{"n_layer": 12, "parallel_block": false, "lr_head": 0.00816, "decay_fraction": 0.943, "final_lr_fraction": 0.0, "batch_tokens": [65536, 131072, 196608], "dataset": "wikipedia_en"}
MLP neurons of a small language model. Each row is named by its layer, matrix (up: input weights) and neuron, and shows model dimensions 48-143. Each number is 128 + 32 x the weight over its row's rms, rounded and kept within 0 to 255. Numbers have three digits each.
Before each neuron's rows, "fires on" lists the tokens most often at its 100 highest values on Wikipedia text that the model never trained on. A number after a token or word is its count.

fires on: " |" 37, "2" 7, "|" 6, "–" 6, " Year" 4, ":" 4
L3.up955:180092148109138184170117175150102134109129172134084141110135098098129152151169170144111146164188120108136167188123195098063123067147108131178181119144113111152160176167092135121164115110153131068117153134102095128072152129142100093127111114085191124109107118088076083074095143113128198168

fires on: " |" 19, "-" 10, "8" 9, "7" 8, "9" 8, " " 7
L4.up20:085103142094160140106136100151095126096132173142136136087117079130127133150122190125101080106125088159105182163100078143141144113207103080156147152166152101187168130123156077097106176158102135128170128140097119149151108169105108156119123158126062154124183152131166157180116080124109088182

fires on: "-" 16, "|" 15, " to" 10, "4" 9, " |\n" 9, ":" 5
L4.up1295:082082140097177141123106214124115151126115133118172195099101130083146117095076124157092126070106153119093154115204096128114140161120107115147169116156130090137119134126162139082126140087076099131156120085138140109124142082064141152121116140177038168126115094177120140131149069119131131076

fires on: " " 27, "." 18, "-" 15, "–" 12, " Gold" 8
L3.up2256:136134227150179102140155177141124114148165134136132096164130124186171092145176127129150158108165110139120157134143111170123078111163105160136118117108128166148146128123150096158131155103073098116159165142156146113115154125083118168023169172119119128144132064140149110098122140134138158160

fires on: " and" 86, " but" 5, " then" 4
L4.up626:159129187082117148173083081138114181138122183104055113116089133117148157187146164166157061170108114117142140106128119137190121186091152127048147104129118165119174117128116192128155111166078161200133100131140181130095137129178127154107110150078168073148127145132068143134162085100137115138

fires on: "," 52, " and" 22, ")," 7, ";" 6, " to" 5
L4.up2170:100122121170130080096179157090104146076143134142147151094138156146174150112102130199095137204092106125155101145135117104133117112139107133131108143112143110120062121130102119147109134195105141170192161160102156170064167203139140181117167142120146167130107103178115155123074063122193131156

fires on: "-" 29, "–" 21, "3" 10, "2" 10, "1" 5
L3.up1593:194099098095060151068068118147131095170148140050207093180142193121192150121087189136131195141118112119174137129057144097114131131104106146133097127113165145140143117147152081138146167071155129133159128095126122150109136081111117144135139104143136137134105081145119110151177121136141183068

fires on: " " 31, "9" 16, "1" 15, "5" 13, ":" 5, " in" 4
L3.up2146:067147092126068128134041174101161134174134120182134119108107078130157143092152127141129099126173139107125118164084133125068114143152089110112130098167175107149139135098115083117080160069112152109103157120094113083100132069137126159128165087073127119131176180191168141090166089118165125209

fires on: " " 30, "2" 16, "0" 7, "1" 7, "," 6, "–" 6
L4.up1178:044147166126118103105156099113130145108137143175095124087103134169189097192161154172191120102093160125156149090146105117143114099164089119087118087118108106161200117084175183133106163162100084137127162110170092123132090151079119114054107150114076125106182100088181150181159151111133122150

fires on: " by" 51, "al" 7, "ional" 5, "ely" 4, " of" 4, " with" 4
L3.up2090:133111119112088085079156209110088098159125078116164103152092089098164132149108111093131144116120063095087129128135148140169149089102097099048106109161098128130126151115128067131094153145142123142175133165149127179144162150098164107197123086078166106184123153126123126147137137091090094086

fires on: "1" 72, " the" 5, " of" 4
L4.up2263:130143151140183119108129121154152152138097127208175100130166088168122059102134139189089131096139105096127142169129113176132119132146132163093099076111135030129134131149135132130134147117151054108187054104096058125067165125188146158124109078071134102179127154117115193116049075131194113134

fires on: " to" 22, " of" 14, " into" 7, "gl" 5, " fully" 4
L4.up669:133109108165083128154136118120139138139155112169115164097109149087101144104122149118162185133065106166119047140100176125154096123105119142166130080120100103127159075115154076109131095120085132122164121086127152102121184085094092120098114081103142059153159254102071082149130127135168148104

fires on: " (" 30, " |" 29, "n" 4, "it" 4, " " 4
L3.up751:052110146121123170126087143131163130072090122157133147069182082173108108137144143083148148125166146155140156162112102143103158182178067111146132110109154146171159102156142080159127148096116114078167042177110077127150110175082160109184116132201141138115137175105115152158137097164141132202

fires on: " and" 55, " &" 6, "-" 6, "-D" 5, "'" 5, " /" 4
L4.up378:092130054202090164137160171129149138103083115126157136100099104096130166157163100111110152123145165089121083183117080156143105124085084106165110094137099137148135084065139109142083127131085147124139118146143132116123145108101109165181079147107146099145147158173121115193119163161153109148

fires on: " " 40, " past" 11, ":" 4, " |" 4
L3.up650:082193150163120143175125116067156104134129071142128132074125094149098128141144026164073150161154112140107153094158134201177120123144110144121148143132183128100138133107109143139150136041103098080120128103096127129117177124112092102104111119173106115123158138087198143156100122146144127119

fires on: " place" 26, "." 13, " |" 8, " —" 7, ":" 7, "\n" 5
L4.up721:217141081130165188082125109102160138155087121163077175106160191134062174102157175147123160122125098121091097098142148105169139078174142155161104170148145103158167126173197112183129090135126121154088119167127158131131183085081099095092134176088135135110126116149116101133102138112173199168

fires on: " " 35, " |" 34, "0" 12, " —" 4, " —;" 4, ";" 4
L4.up1953:088073114119183105141119070108149153094126107141128121114130142136107150126109136048125153132187118146113169097129159178126150166140107116138120102136093138069111138074140151124154128142174126163174100200118112135170122135081140177089166110139155152144152187183105109121072088098187129099

fires on: "0" 32, "2" 19, "1" 18, " " 8, "4" 4
L4.up171:155098092081150174103148113109077166081082106180076158149116128124057153104155122115109126100139110136106122078079138159128174086088116110107099166127120138075103109160108109066140171153155113111153118171091110160114107132110112123164117083123178170189160124163145098091128121162158105132

fires on: ":" 28, " " 24, "-" 11, " \"" 9, "." 7, "\"" 5
L3.up1862:017142159126087093097142163100175194149132105104095111119096101098080115116112196161150102129151183120076142174160182148094215176098067152122136133139100090099111158151144131098134188052067160121155157098128090118098165070095060075113098116126112101104129115118106163175089119172158153109

fires on: " and" 24, " of" 14, " to" 14, " the" 7, " by" 6, " |" 5
L4.up1088:153164118111089116092082131064139167112146130175101143148155104164160130158074130118098151136152075104124187127126083126128089128086122080124113082150159093143160132125110074081142184124151148152102132144116127152083163133168073187190111117075112140198102164149151106145131097127174075122

fires on: " first" 23, "est" 10, " most" 9, " last" 7, " second" 5
L3.up2185:105148152110138148119083112069090089087121129118147167125135115159143172110150157200161140183140194104130107125081116110142123131107129203072106116176149181063083160174142115185118138151127141078123094139140147118148150126127186166153185138088106178093103100131148124090111103138134157188

fires on: " of" 31, " the" 19, " a" 8, "'" 5, " to" 4, " de" 4
L4.up482:112081118162095103095191158158104133084101129071146132143135124131189162132149090135148189163139122108158100160044093098190157115095105140181106049134122080108157088083178161143122067118093097167104139155129150196083139072123085129155138134112140167114143174134120124184129146113115169097

fires on: "1" 26, "2" 20, "0" 7, ";" 6, "3" 6, "." 6
L3.up1080:128113087091146151140121095117109127150128120130083119088121140114139137085087154082178094080084136130153143084125109163134107113113107095147100139124108123140151126116138151076186134136120104117187128111150122173126090154109127074084138153104135139186148129163169124082213095047080094102

fires on: "1" 34, " of" 11, ":" 9, "=" 9, " used" 6, "2" 6
L3.up2150:226131176123120094140130137173064156213184154156120110146139153109138136092121169161134132167079125131110139165154079123075084096064165095105103144135143170061187111178168118045140113096143125150175110192179117145105140119109116154138143092105167107175097142131153132145167108132089176142

fires on: " as" 26, " to" 10, " in" 9, " (" 7, " the" 5
L4.up1233:150188175036076111124137197197100118105107145117083116146099087106190111121148101134168129112102127112111124124115127122160102181128082138078152107117129126133054096087146135123161123105106110132117148188168094114136121115148101169194094113159113095138132127126138135108104140131135080160

fires on: ":" 66, " place" 4
L3.up979:147083158141197200092130181144102170131131149160123151111138118106135100097190149116082120084083132114126099093120107069156178117062129162175103130098095184065199098143108126175095130117121120119112096184179151139071169119100100122091162162123139216141153131099121132137106136131149140112

fires on: "2" 36, "1" 12, "-" 11, "3" 7, "9" 5, "0" 5
L4.up270:042154114127160106111160159149102147066151122131117123069147141125171109139151121157096139117140125183057139143113075075179085089113103108071131129136132112123127171095086101083119207160132110057151133134149124235178120151174184155148112137126110122119109163169166114126141121146147101146

fires on: "0" 23, "8" 14, "6" 10, "3" 10, "9" 9, "4" 8
L3.up724:141110233101083168092143119110086137092117145111107079086137089137140134052143151204103158084161142085157122132114131180129152119126118089089151141163120114109163075111126105100108141157132119126144172091086113143095181107104121134146109098154072150147142110150179165162170136140155138192

fires on: " had" 18, "History" 13, " was" 12, " formed" 8, " who" 8, " History" 7
L3.up1135:136109098141055150164107140137139084129151103150188106092125118175165158082158127087096089089104117161124112180140144163154184110110127124096148123110128094079123138116110190114066127124112082065167092193072157138135127119089101093116087137109150165164183086098132148109168118148134118141

fires on: "0" 31, " until" 16, " since" 10, "2" 10, " " 6
L3.up1377:126207109081140172152184176126114128135116123133070094098185095138165101079158083094107183137144100100086146082125156155171172136100060117172131130141158109167096132114133107073167131131065128119137157164158087153164154086083117136171098106097183167162124164126153095101119074161068110125

fires on: " and" 29, "," 14, "-" 10, ")," 10, ")" 10, " " 6
L4.up228:146175153111193087116150091097139135106102154152090180090116081157164071112065131149118100133054146113103123144121151117154095160155157111090184124130079121112096108145119124142145106122145176149132109152122163154037173065136137138164160120145109192128145088145133139179178129111177119127

fires on: " " 28, "-" 7, "r" 6, "it" 4, "an" 4, "u" 4
L4.up634:070155159116097169171132136128146098120133123103159129150088131130136076101152161116096179069150062065156188133179137173161092131069108173047120144133136108128133058093114125142133151182084117156159158109108130138122109085125108178094077137050046131129095126144127132114150131145137177173

fires on: " |" 24, " Division" 12, " Liga" 7, " League" 5, ";" 5
L3.up490:173114128164144159125155156084110107197066126138145052130120152119154051141099193124128100139176171119141135110150163152085138085114140093101136163159198126133122180167112117149131071129156053156113138184088131190147161159080172134019137149045130080140157126103113149108138131142153157055

fires on: "," 59, " and" 11, ";" 7, " a" 6, " but" 4
L4.up949:076095197118151141114109169109184110075102160128125106138106073159208125092117106173146100129089073076101114108187115124118120114110129148086114096148148161123129118133146157153159167171134164135108097182133143159097106154157114127118135104102127159145131155156112170150150081123192177138

fires on: "9" 36, "4" 17, "′" 11, " after" 5, " across" 4
L3.up221:159135145122095175150079100211117061153090139130126085051111120151088159136122089102138110160142114183137098190062142076138112107137113169111144114114079113153160110104155147115143134129206086088094152120175132106089109120150115088137155139115095135118137133111152121111118098139119112109

fires on: " |" 28, ";" 25, " |\n" 22, " " 8, "|" 4
L4.up2276:000122133093137151173093170182120131138180170142107189142109138103158134184145089093117071114102120139120136160103161101116212139182127153125124108079187093143113083112121110141145092083212107109102128068134144138190085124129144146178154112164096154125099063108138118114085169172107189134

fires on: "|" 30, "," 27, " and" 11, " |" 11, ";" 10, "-" 4
L4.up1711:000101128173099187120134155097131177059130095102127133097128139082155161111117124134092111173094191070138152157169182155102124144158129107101137111177139120109128160122091162112119130149103140122147108200156120132165153095133120166201111159087160123137164141120145127060121156111080130109

fires on: "9" 32, "8" 14, "5" 9, "6" 6
L4.up137:104183120153095084078072117144148099105115121122081125135118055141102040083161144197150152078137114096142071076124144131079159104108108157096120102139108135133185114097169067128134118094111144129133165117071104125164121103112153142122116145137109159151100120143168193147173139081135156169

fires on: "," 35, " that" 6, "s" 6, " |" 5, ";" 5, " who" 4
L3.up1938:033144127187120163177182130105084136190133074178109085112176158136158179099086124178150123144129093135151126110105118171122158172101112104119106112137132132150146157136218131166124097144098079130151105126105107194246138153094164097043107077148139168121128164128149142103140180086138159162

fires on: " and" 50, " |" 22, " " 4
L4.up245:116129172136134098163060111172108062099110125075139152156176132181152149107120187141152002073121073150111149135155105177171081146116072168088143125181167126129189172108167118146118124116103158161127142134097136147094141138156189121075119084173081151129121179065126139157092112167171130184

fires on: "," 18, " |\n" 13, ";" 7, "\n" 7, " for" 5
L3.up1231:070079135125153101170116095121110128074168126185146207116135107147152125129051158105126105075099149059114122185106090110117188145100177070109115094144112178135121112155182075201104188139221166106173130101104168162147152138059120135140145126170084196131132092129113132125144112124144102124

fires on: " and" 26, " or" 20, " |" 13, ":" 12, ";" 9, " &" 6
L3.up1812:207100156195085136082153141128086144066078089125123136100177110135073217123147098170084127108158098116180074086074102148125137070108080149170136095088207144111094118128128099115066128093128123124145104122120104168103121126126169092159154136105153070136116189141122138138146207185114118068

fires on: ";" 23, " " 23, " |" 21, "2" 8, "3" 7, "1" 5
L3.up311:109106134127121148182172131103132129172125143090092100125082131115149073097136130102096097089129099099135150193127120141155077124161072143177138134174229098144114143188137110113143107080106098108097089126143107147099103126162109169169121090155161161134138129082128131074097120155187181158

fires on: "–" 24, "1" 12, "6" 9, "7" 9, "5" 6, "-" 6
L3.up766:236157193103136137130086153139122163092136116018176053177116147105113128125092126138166151177161118122185154139167100120140078134098119102145104106104090148123102133081107160158122126133126131149121078119115151115170116121134156142118113125139154131091111110120141083146176107140218168083

fires on: " |" 27, "," 12, ";" 10, "==\n" 8, "===\n" 5
L3.up1028:072118094101106109128126068155123149106131075091163030138077179162184139071121203151095173148084127131119165076055151084114194147078130137080057165124107124140115049102095101176159095131125128095174190134143121162128115184163106157096094140137140117133135148130175180110131125070131076084

fires on: " |" 28, "\n\n" 21, " place" 11, " started" 6, ";" 4
L3.up585:101112142084084154112110153143096132194147119141149081087134122147118113081074186158089146199095089161123141084141137064106135114143160190158094093117152082176102171092126083166132149107107129082114192145164140154151122113143145108098157099188138128181162095089146117135142145109120163104